Weights of a small GPT-style language model, trained from scratch on English Wikipedia: vocabulary 25331.
MLP neurons of a small language model. Each row is named by its layer, matrix (gate and up: input weights) and neuron, and shows model dimensions 384-447. Each number is 200 + 30 x the weight over its row's rms, rounded and kept within 0 to 999. A neuron's up and down rows have the sign that makes its largest values positive.
After each neuron's rows, "fires after" lists the tokens most often just before its 100 highest values on Wikipedia text that the model never trained on; "fires on" lists the tokens most often at its 100 highest values on Wikipedia text that the model never trained on.

L4.gate233,221,172,180,165,225,223,194,159,224,191,185,191,170,195,179,255,225,145,226,227,188,188,140,228,179,190,199,232,181,221,209,195,179,209,240,203,213,224,141,167,150,189,208,212,239,191,171,216,223,188,180,217,205,182,247,180,204,206,182,155,211,153,199,183
L4.up233,192,223,201,200,220,193,213,211,215,186,177,184,134,179,228,196,173,184,159,234,184,193,167,229,169,191,234,201,169,201,206,159,192,217,178,172,206,194,196,189,143,155,210,236,254,209,260,194,158,190,176,241,226,194,203,197,197,239,139,193,173,157,181,134
fires after: ".\n\n"
fires on: "==", "==="

L4.gate559,215,164,227,180,259,186,244,197,237,169,250,207,188,135,135,218,229,243,204,197,182,230,220,162,204,159,175,217,163,216,230,170,211,122,174,206,215,165,173,193,218,267,164,161,206,189,194,229,190,160,217,148,217,181,137,188,162,209,232,207,161,218,215,164
L4.up559,178,221,228,177,209,185,173,190,172,206,222,163,160,174,204,195,187,189,220,180,199,237,172,173,182,170,154,203,202,216,121,153,176,191,193,128,201,176,210,174,186,183,177,211,225,201,190,196,187,231,244,190,248,182,163,207,190,261,184,182,203,180,200,202
fires after: " ", ")", " throw", " |"
fires on: " |", " ", ":"

L5.gate459,258,189,270,195,161,217,201,204,233,196,207,274,207,263,236,187,186,199,186,261,154,231,181,215,175,232,197,151,187,191,201,196,224,145,251,181,131,188,236,214,144,154,187,220,269,178,202,216,228,185,191,230,146,224,221,192,214,196,245,183,186,218,168,205
L5.up459,204,180,244,202,221,219,190,226,195,142,179,253,183,273,198,171,209,230,177,212,203,181,173,156,296,207,255,228,160,212,216,214,198,198,259,238,165,197,257,230,234,215,193,200,186,167,172,254,226,180,172,190,194,207,185,219,196,230,223,202,194,186,168,191
fires after: " ", " |", " on", "."
fires on: " ", "1", "7"

L4.gate222,192,227,231,217,127,200,163,261,190,200,202,190,209,170,209,272,207,206,265,160,214,207,187,184,227,224,236,222,203,203,219,224,208,188,209,161,162,195,207,175,146,180,158,179,164,195,220,169,242,184,191,159,221,194,177,157,209,189,181,183,188,245,250,208
L4.up222,222,182,222,182,152,226,181,173,215,226,155,214,158,240,233,179,192,212,204,199,185,253,232,208,210,207,231,217,210,213,263,178,167,207,176,216,203,180,196,174,227,218,254,233,189,240,200,216,210,220,150,186,201,170,171,191,186,183,219,205,189,163,222,205
fires after: " |\n", "|---|---|---|---|\n", "\n"
fires on: "|", " |", " ("

L4.gate456,175,191,148,194,159,200,192,195,204,168,160,183,223,183,206,170,174,152,199,191,192,202,216,180,194,257,161,184,175,158,215,211,178,230,237,228,163,235,181,205,168,178,218,197,209,193,230,210,244,198,193,193,204,100,172,192,239,225,152,172,184,180,213,122
L4.up456,172,194,169,194,253,185,179,154,175,199,167,160,226,198,207,162,214,187,217,155,176,210,197,211,245,185,197,198,174,214,196,239,188,212,241,206,144,198,189,203,212,241,176,237,214,138,204,223,230,194,198,205,186,215,230,209,209,189,157,225,177,212,215,151
fires after: ".", " ", "–"
fires on: "0", "ov", "1"

L4.gate51,186,151,195,187,234,224,197,195,208,261,265,220,183,214,256,223,156,159,250,200,183,176,189,176,153,243,234,192,233,241,168,165,182,188,193,134,212,171,210,256,235,172,218,201,196,229,222,185,178,192,237,157,176,156,217,217,222,214,204,215,161,202,197,212
L4.up51,204,173,208,230,203,224,178,213,217,264,188,191,235,199,168,175,168,189,254,219,174,205,211,193,212,214,217,237,196,175,214,185,190,198,184,139,211,211,176,200,147,244,200,253,239,277,167,219,250,213,232,194,238,181,222,194,186,188,221,212,165,130,199,160
fires after: " |\n", "\n", "\"\n", " |\n\n"
fires on: "|", " |", "-", " |\n"

L4.gate1031,214,186,199,143,196,198,202,195,249,150,226,175,210,198,212,238,194,141,186,193,237,193,223,251,154,183,188,168,217,209,206,216,183,190,235,205,178,222,197,200,203,180,239,194,254,222,253,153,248,182,181,238,192,173,198,208,209,211,153,189,223,231,179,194
L4.up1031,209,180,177,191,191,224,183,198,216,177,179,178,198,232,199,227,213,218,183,212,147,218,265,177,243,234,204,200,221,199,222,214,190,210,221,223,237,199,192,185,195,162,233,260,171,215,118,171,229,175,224,246,207,184,214,234,242,174,193,162,159,216,252,191
fires after: ",", ".", ";", " did"
fires on: " but", " however", " However", " still", " not"

L5.gate24,179,171,198,198,211,252,212,198,253,186,235,161,184,239,154,211,168,180,252,144,202,239,235,186,161,237,220,188,167,202,174,201,270,258,193,231,192,186,239,214,263,195,149,216,175,259,179,167,142,237,220,221,186,185,232,210,217,151,190,184,182,259,205,184
L5.up24,191,203,223,196,181,185,232,227,206,227,248,184,201,85,171,150,206,195,214,173,142,242,228,246,175,173,234,192,214,254,187,202,178,208,184,202,199,244,229,181,240,284,151,235,215,250,212,164,256,301,153,193,201,181,156,222,201,162,244,144,207,198,133,200
fires after: " ", " ("
fires on: "19", "20", "18"

L4.gate734,194,208,212,206,199,175,168,198,232,232,222,149,193,148,181,216,205,209,203,225,183,213,248,191,273,198,195,194,208,179,224,180,233,211,197,190,202,208,250,241,140,184,203,218,194,200,261,215,212,219,167,221,175,191,241,209,152,184,227,207,192,175,231,253
L4.up734,205,170,166,219,233,206,182,152,203,235,208,242,170,156,195,210,180,205,213,207,187,230,205,137,255,194,213,200,207,195,248,227,189,191,239,203,221,173,214,221,146,216,200,219,219,201,196,199,212,192,253,226,197,238,188,253,157,224,217,187,237,213,212,226
fires after: " ", "-", ".", "/"
fires on: "1", "2", "3", "7", "10"

L5.gate1091,174,195,204,176,185,168,184,174,200,200,211,198,225,219,144,213,194,183,180,195,188,187,251,250,227,229,220,236,186,167,211,136,203,218,196,203,169,135,226,212,234,242,215,216,215,249,166,230,223,184,198,241,218,148,237,220,157,180,169,187,226,217,177,199
L5.up1091,203,218,204,219,197,268,232,151,256,246,196,218,227,122,231,203,164,171,191,200,239,221,188,162,160,196,202,156,216,215,216,209,215,151,192,195,234,166,245,250,123,168,245,197,171,196,183,216,169,220,173,230,183,158,206,236,192,163,146,219,196,196,171,227
fires after: " ", " ("
fires on: "20"

L5.gate1112,198,222,195,189,240,212,237,262,170,245,243,129,178,189,160,161,180,174,195,163,236,174,198,224,123,222,188,162,242,169,196,197,181,212,180,221,221,201,153,230,196,196,183,202,138,236,184,153,186,185,233,183,213,174,251,182,198,198,268,219,184,234,122,162
L5.up1112,232,217,209,130,216,184,201,209,202,146,200,155,192,198,148,212,211,202,237,190,203,223,218,241,200,234,229,271,212,180,178,206,169,221,216,215,248,143,267,162,203,243,153,216,188,175,233,207,235,186,193,184,203,235,226,227,240,177,239,225,184,166,189,211
fires after: " of", " the"
fires on: " the", " are", " were", " both"

L4.gate1071,112,217,210,214,200,205,174,178,202,177,168,161,242,195,181,172,201,166,194,167,234,222,226,207,215,222,218,197,195,196,199,139,174,211,215,186,194,204,255,233,191,157,190,178,217,171,207,230,212,238,176,161,169,165,143,198,223,185,239,169,203,185,145,183
L4.up1071,193,186,196,180,203,189,150,173,226,217,228,214,247,235,165,151,187,228,194,212,163,211,243,239,189,238,199,175,182,178,191,236,184,208,177,217,110,218,206,168,240,183,180,193,198,180,227,179,228,169,190,240,198,230,194,189,204,174,235,203,205,245,238,192
fires after: " the", ",", " |", " in"
fires on: " United", " New"

L4.gate1244,206,238,232,160,221,217,180,193,186,156,191,200,193,244,223,250,248,221,173,253,240,177,132,216,228,190,152,190,144,136,171,188,175,210,170,200,174,181,162,199,221,214,184,243,187,197,200,269,215,150,200,186,234,217,205,195,193,233,170,212,194,197,187,194
L4.up1244,204,229,194,204,166,133,174,243,211,220,216,255,159,231,184,231,210,193,264,167,180,214,212,205,203,156,187,211,194,235,218,189,164,259,223,178,221,227,255,195,233,174,205,242,180,236,166,161,175,208,222,216,269,244,218,229,205,171,170,228,152,197,122,207
fires after: " on", " November", " April", " June", " September"
fires on: " ", "-"

L4.gate1033,219,175,154,178,185,227,222,230,197,202,248,184,205,219,154,183,159,211,176,178,193,268,197,145,215,245,253,266,281,202,185,220,214,209,163,204,201,237,204,149,183,199,195,216,185,244,204,197,246,198,275,157,212,211,199,240,179,152,222,176,182,187,218,209
L4.up1033,220,223,188,185,236,152,262,244,171,245,208,147,192,183,224,215,197,207,171,202,194,164,220,146,249,193,168,171,216,189,207,199,227,198,204,226,238,280,190,185,171,234,214,180,212,227,197,270,195,225,222,280,191,230,197,222,211,221,207,205,224,207,162,203
fires after: " ", ")", " |"
fires on: " |"

L5.gate149,192,183,206,236,219,152,175,189,281,178,239,245,209,181,176,251,169,226,182,236,191,273,189,226,182,199,203,210,167,219,133,172,200,173,192,223,223,219,190,179,202,229,150,163,176,220,212,243,255,243,203,209,198,172,150,236,188,214,168,216,200,199,202,154
L5.up149,220,174,184,194,263,197,213,208,201,129,201,209,207,209,166,182,180,235,210,213,198,220,162,254,185,124,163,228,141,216,165,203,199,239,197,190,206,195,225,200,230,165,210,232,265,154,231,222,185,206,159,196,203,185,208,208,197,201,164,166,203,203,174,155
fires after: ".", ".\n\n", " in", "==\n"
fires on: "In", " In", " in", " left"

L5.gate112,183,220,220,213,240,192,196,214,158,195,197,201,203,196,201,213,150,241,247,186,229,195,208,200,174,204,215,199,204,194,263,143,200,212,278,148,159,206,220,159,183,184,196,161,245,223,196,193,131,148,140,199,243,208,218,176,213,204,191,201,175,176,132,159
L5.up112,173,222,170,212,211,203,200,257,187,159,139,187,172,204,192,202,254,256,209,154,205,121,207,236,169,202,216,225,185,186,216,205,205,184,220,173,263,203,175,188,173,194,218,200,196,166,190,176,147,237,187,205,242,214,207,229,199,178,153,155,158,172,198,150
fires after: " |", ";", " on", "-high", ","
fires on: " ", " +", " −"

L5.gate1291,216,246,183,271,176,196,166,224,242,178,169,239,216,233,162,242,142,168,182,181,203,202,158,195,237,222,194,170,199,221,242,210,152,210,194,172,183,162,251,213,128,180,187,196,188,236,218,150,193,183,194,250,194,219,207,173,212,250,201,164,242,222,240,151
L5.up1291,240,246,189,225,213,250,147,204,162,142,181,195,224,179,199,202,199,237,207,215,206,212,186,219,177,207,203,167,250,199,199,208,276,194,151,234,161,237,257,189,242,220,163,237,173,189,251,169,226,237,169,153,199,186,192,180,226,226,274,214,215,237,201,228
fires after: " ", " of", " ("
fires on: "19", " "

L4.gate1006,189,273,201,233,200,158,245,175,215,193,230,197,157,210,236,201,216,177,208,209,228,160,225,236,158,227,204,200,173,198,186,156,156,192,146,251,177,169,172,219,199,182,206,232,233,217,282,144,155,232,247,240,215,198,195,165,235,182,213,160,161,136,217,157
L4.up1006,215,201,220,173,184,199,215,215,159,229,181,180,168,235,177,204,198,170,181,182,185,185,208,221,195,177,209,164,218,187,207,194,210,211,173,225,193,202,166,191,161,210,203,183,189,165,205,232,195,153,223,205,209,159,267,191,187,237,212,201,181,208,166,185
fires after: " |", ";", " according", " According"
fires on: " ", " to", " ("

L4.gate1086,200,242,210,227,162,234,249,183,215,216,190,191,230,279,188,210,288,152,168,187,236,200,239,225,217,173,239,162,237,192,157,193,188,247,191,172,213,258,230,190,173,252,192,223,195,166,200,178,175,187,204,210,163,221,187,184,175,215,190,222,219,188,141,190
L4.up1086,165,190,185,232,213,188,218,159,172,214,230,176,154,147,194,189,210,244,185,180,197,167,215,200,170,167,194,174,198,213,205,233,214,185,186,231,231,204,219,168,229,187,246,152,226,180,119,217,247,181,201,207,213,162,170,206,165,175,148,199,168,186,231,171
fires after: " ", ".", "\"", " movie"
fires on: " |\n"

L5.gate469,173,241,177,212,256,213,214,198,172,187,218,184,153,194,223,168,172,175,222,231,244,220,222,209,139,215,187,195,192,206,220,198,203,225,228,118,186,176,204,211,219,181,200,226,235,207,206,235,209,171,246,181,222,173,214,169,190,194,223,182,186,227,209,166
L5.up469,198,160,215,155,209,216,204,168,219,181,201,145,141,165,172,192,172,191,160,188,159,192,253,206,223,197,198,192,173,204,176,178,202,173,243,193,199,232,195,177,262,282,201,189,219,243,213,222,193,131,194,225,168,201,187,210,214,149,215,260,173,175,208,231
fires after: " ", " a", " did", " has", " had"
fires on: " one", "1", " not", "2", " two", "0"

L4.gate1237,204,260,215,235,126,192,244,199,129,185,208,243,200,162,146,211,243,181,168,210,186,228,203,199,191,179,144,192,189,209,228,258,140,238,226,176,201,209,153,188,204,234,222,169,209,199,196,227,177,190,150,249,203,235,182,208,181,216,237,174,189,219,213,198
L4.up1237,235,172,174,190,232,203,234,195,211,169,183,185,228,178,216,204,311,132,202,159,224,174,141,241,224,220,155,215,165,192,212,180,223,199,223,186,210,135,192,233,241,232,178,195,180,167,150,206,237,174,156,224,214,216,172,188,202,171,236,223,161,197,219,179
fires after: " |\n", "93", "98"
fires on: "|", " |", " in"

L5.gate315,204,230,247,213,242,225,226,145,217,232,211,189,183,191,194,222,232,229,210,217,204,226,201,203,221,239,198,201,211,254,190,247,182,186,205,160,224,211,207,222,175,195,189,178,125,217,204,147,192,182,130,197,216,187,248,165,218,184,140,224,195,229,172,202
L5.up315,173,203,161,174,209,241,169,182,207,210,179,176,208,167,188,161,212,184,213,246,235,204,196,195,165,203,199,178,205,235,206,164,140,162,164,210,181,133,236,163,224,210,186,204,201,200,193,217,193,208,197,208,242,178,232,177,174,158,228,207,177,222,228,204
fires after: " (", ".\n\n", "\n\n", " =\n\n", " \""
fires on: "K", "D", "H", "B", "S", "Y"

L4.gate602,211,170,181,234,181,226,183,172,268,142,246,158,169,172,212,204,213,220,129,189,235,169,112,133,211,220,269,201,202,197,244,231,203,214,214,189,199,221,140,165,212,229,218,164,194,224,251,212,178,184,252,192,229,199,218,172,149,205,231,123,193,206,209,199
L4.up602,191,173,181,190,209,199,217,194,172,179,266,202,186,230,238,171,140,208,224,214,168,231,186,222,226,232,234,204,169,193,211,232,157,243,201,144,249,221,197,193,207,224,271,222,199,212,185,212,236,238,186,178,275,226,207,215,181,195,182,155,228,236,227,205
fires after: " |\n", "\n"
fires on: "|", "-", " |", " No"

L4.gate545,183,195,154,215,199,196,231,188,210,165,196,213,178,248,206,126,220,157,216,175,208,166,208,183,203,196,228,188,144,178,204,150,171,174,109,187,176,214,210,140,223,174,230,212,190,219,197,166,195,209,178,227,210,184,187,218,176,185,163,236,191,190,193,162
L4.up545,177,233,210,217,205,208,168,233,214,258,214,206,192,252,178,184,187,200,146,244,147,160,153,223,220,188,214,208,218,199,229,248,221,234,235,174,180,206,189,206,194,211,226,187,228,198,214,212,159,149,164,167,266,213,175,116,231,231,191,183,196,169,178,178
fires after: " on", " On", "On", "8", "In"
fires on: " ", " January", "–", "-", "%"

L4.gate1212,173,193,174,242,239,209,157,223,199,185,214,212,177,213,234,191,225,221,222,167,139,233,239,189,221,171,154,150,211,226,239,151,173,198,203,230,160,197,225,220,155,208,186,179,212,175,195,238,186,201,215,231,214,230,217,163,158,222,198,248,192,172,272,198
L4.up1212,201,230,198,217,151,236,199,179,206,208,200,233,134,166,167,227,185,249,230,215,188,293,175,254,204,195,192,219,223,132,214,205,193,207,243,201,190,227,204,216,186,182,198,166,212,217,220,187,159,212,173,176,242,203,207,221,189,209,162,211,216,271,215,220
fires after: " |\n", " ", "0", "1"
fires on: " |", "|", ";"

L5.gate573,228,192,188,206,194,147,199,223,214,212,223,216,159,220,121,242,201,230,170,235,208,200,187,186,182,240,203,253,254,201,226,293,259,222,193,195,203,223,202,203,212,189,194,197,242,212,189,196,217,242,236,124,228,206,163,187,174,163,132,166,160,205,231,222
L5.up573,188,198,195,225,155,130,224,178,183,166,260,247,226,170,157,229,200,204,188,229,211,179,183,207,210,233,188,234,232,121,254,207,244,167,160,180,205,179,178,177,195,192,193,187,174,213,232,201,189,166,262,206,224,179,222,224,211,179,172,183,171,224,215,175
fires after: ","
fires on: " and", " or"

L5.gate1078,184,172,191,157,240,178,185,222,135,184,162,163,196,227,214,169,212,208,218,223,193,203,196,180,227,209,205,205,232,178,251,255,174,218,185,228,177,198,191,196,211,216,201,168,238,185,198,247,223,184,178,201,239,231,180,252,220,174,198,181,225,135,200,218
L5.up1078,228,142,196,199,179,211,264,190,207,217,227,250,218,268,244,163,177,214,197,174,198,233,183,170,133,216,157,187,207,198,139,198,136,234,188,219,214,199,192,187,237,238,256,185,263,176,180,184,180,214,229,180,227,219,238,206,208,202,183,230,146,139,225,281
fires after: ".", " He"
fires on: " was", "0", "3", "1", "8", "6"

L5.gate526,194,224,191,211,208,197,211,180,226,189,199,165,209,177,156,213,250,193,194,150,130,222,177,184,219,221,237,193,193,207,204,163,191,207,203,196,187,159,221,156,203,203,146,225,184,193,226,247,227,236,248,198,218,216,221,250,173,265,200,176,247,211,200,234
L5.up526,201,226,179,258,199,188,185,222,230,244,219,212,216,164,207,171,222,242,165,210,194,229,272,227,226,214,193,197,197,190,212,175,195,236,170,149,189,167,191,244,177,212,195,177,226,173,186,192,200,222,164,187,225,153,210,239,213,227,200,233,176,219,227,157
fires after: " |", "|", " No", ",", " It", "0"
fires on: " at", ".", " |", " Title", " was", " Candidate"

L4.gate328,201,207,241,206,190,208,179,218,180,255,183,255,169,155,199,215,217,201,202,176,152,236,193,204,156,211,215,211,223,195,190,213,218,261,204,184,218,235,264,235,190,204,178,200,243,272,194,221,141,244,208,199,197,228,230,200,201,212,199,179,197,170,163,187
L4.up328,232,239,212,194,175,187,148,186,182,218,178,198,196,145,175,176,217,157,193,144,201,142,227,179,212,193,168,186,220,257,185,182,188,189,166,128,265,182,203,164,175,199,180,232,175,177,217,217,188,196,205,188,282,200,228,144,254,215,205,258,189,235,185,193
fires after: ".", ",", " The", " where"
fires on: " It", " She", " He", " it", "man"

L5.gate479,210,216,125,164,206,208,170,162,198,169,263,205,151,254,167,117,189,167,160,227,194,205,163,155,195,178,154,226,221,281,195,177,216,208,231,95,207,189,170,217,197,210,207,196,209,148,184,187,199,105,161,171,186,228,157,165,240,241,191,174,204,237,196,205
L5.up479,198,216,144,265,216,142,200,181,217,181,198,232,145,198,244,238,197,211,267,235,191,205,172,189,243,196,222,234,187,241,246,209,179,125,190,212,169,181,214,196,200,181,226,197,182,146,182,194,245,200,220,249,173,195,154,215,175,196,169,211,263,181,228,197
fires after: " |", ":", "|"
fires on: " "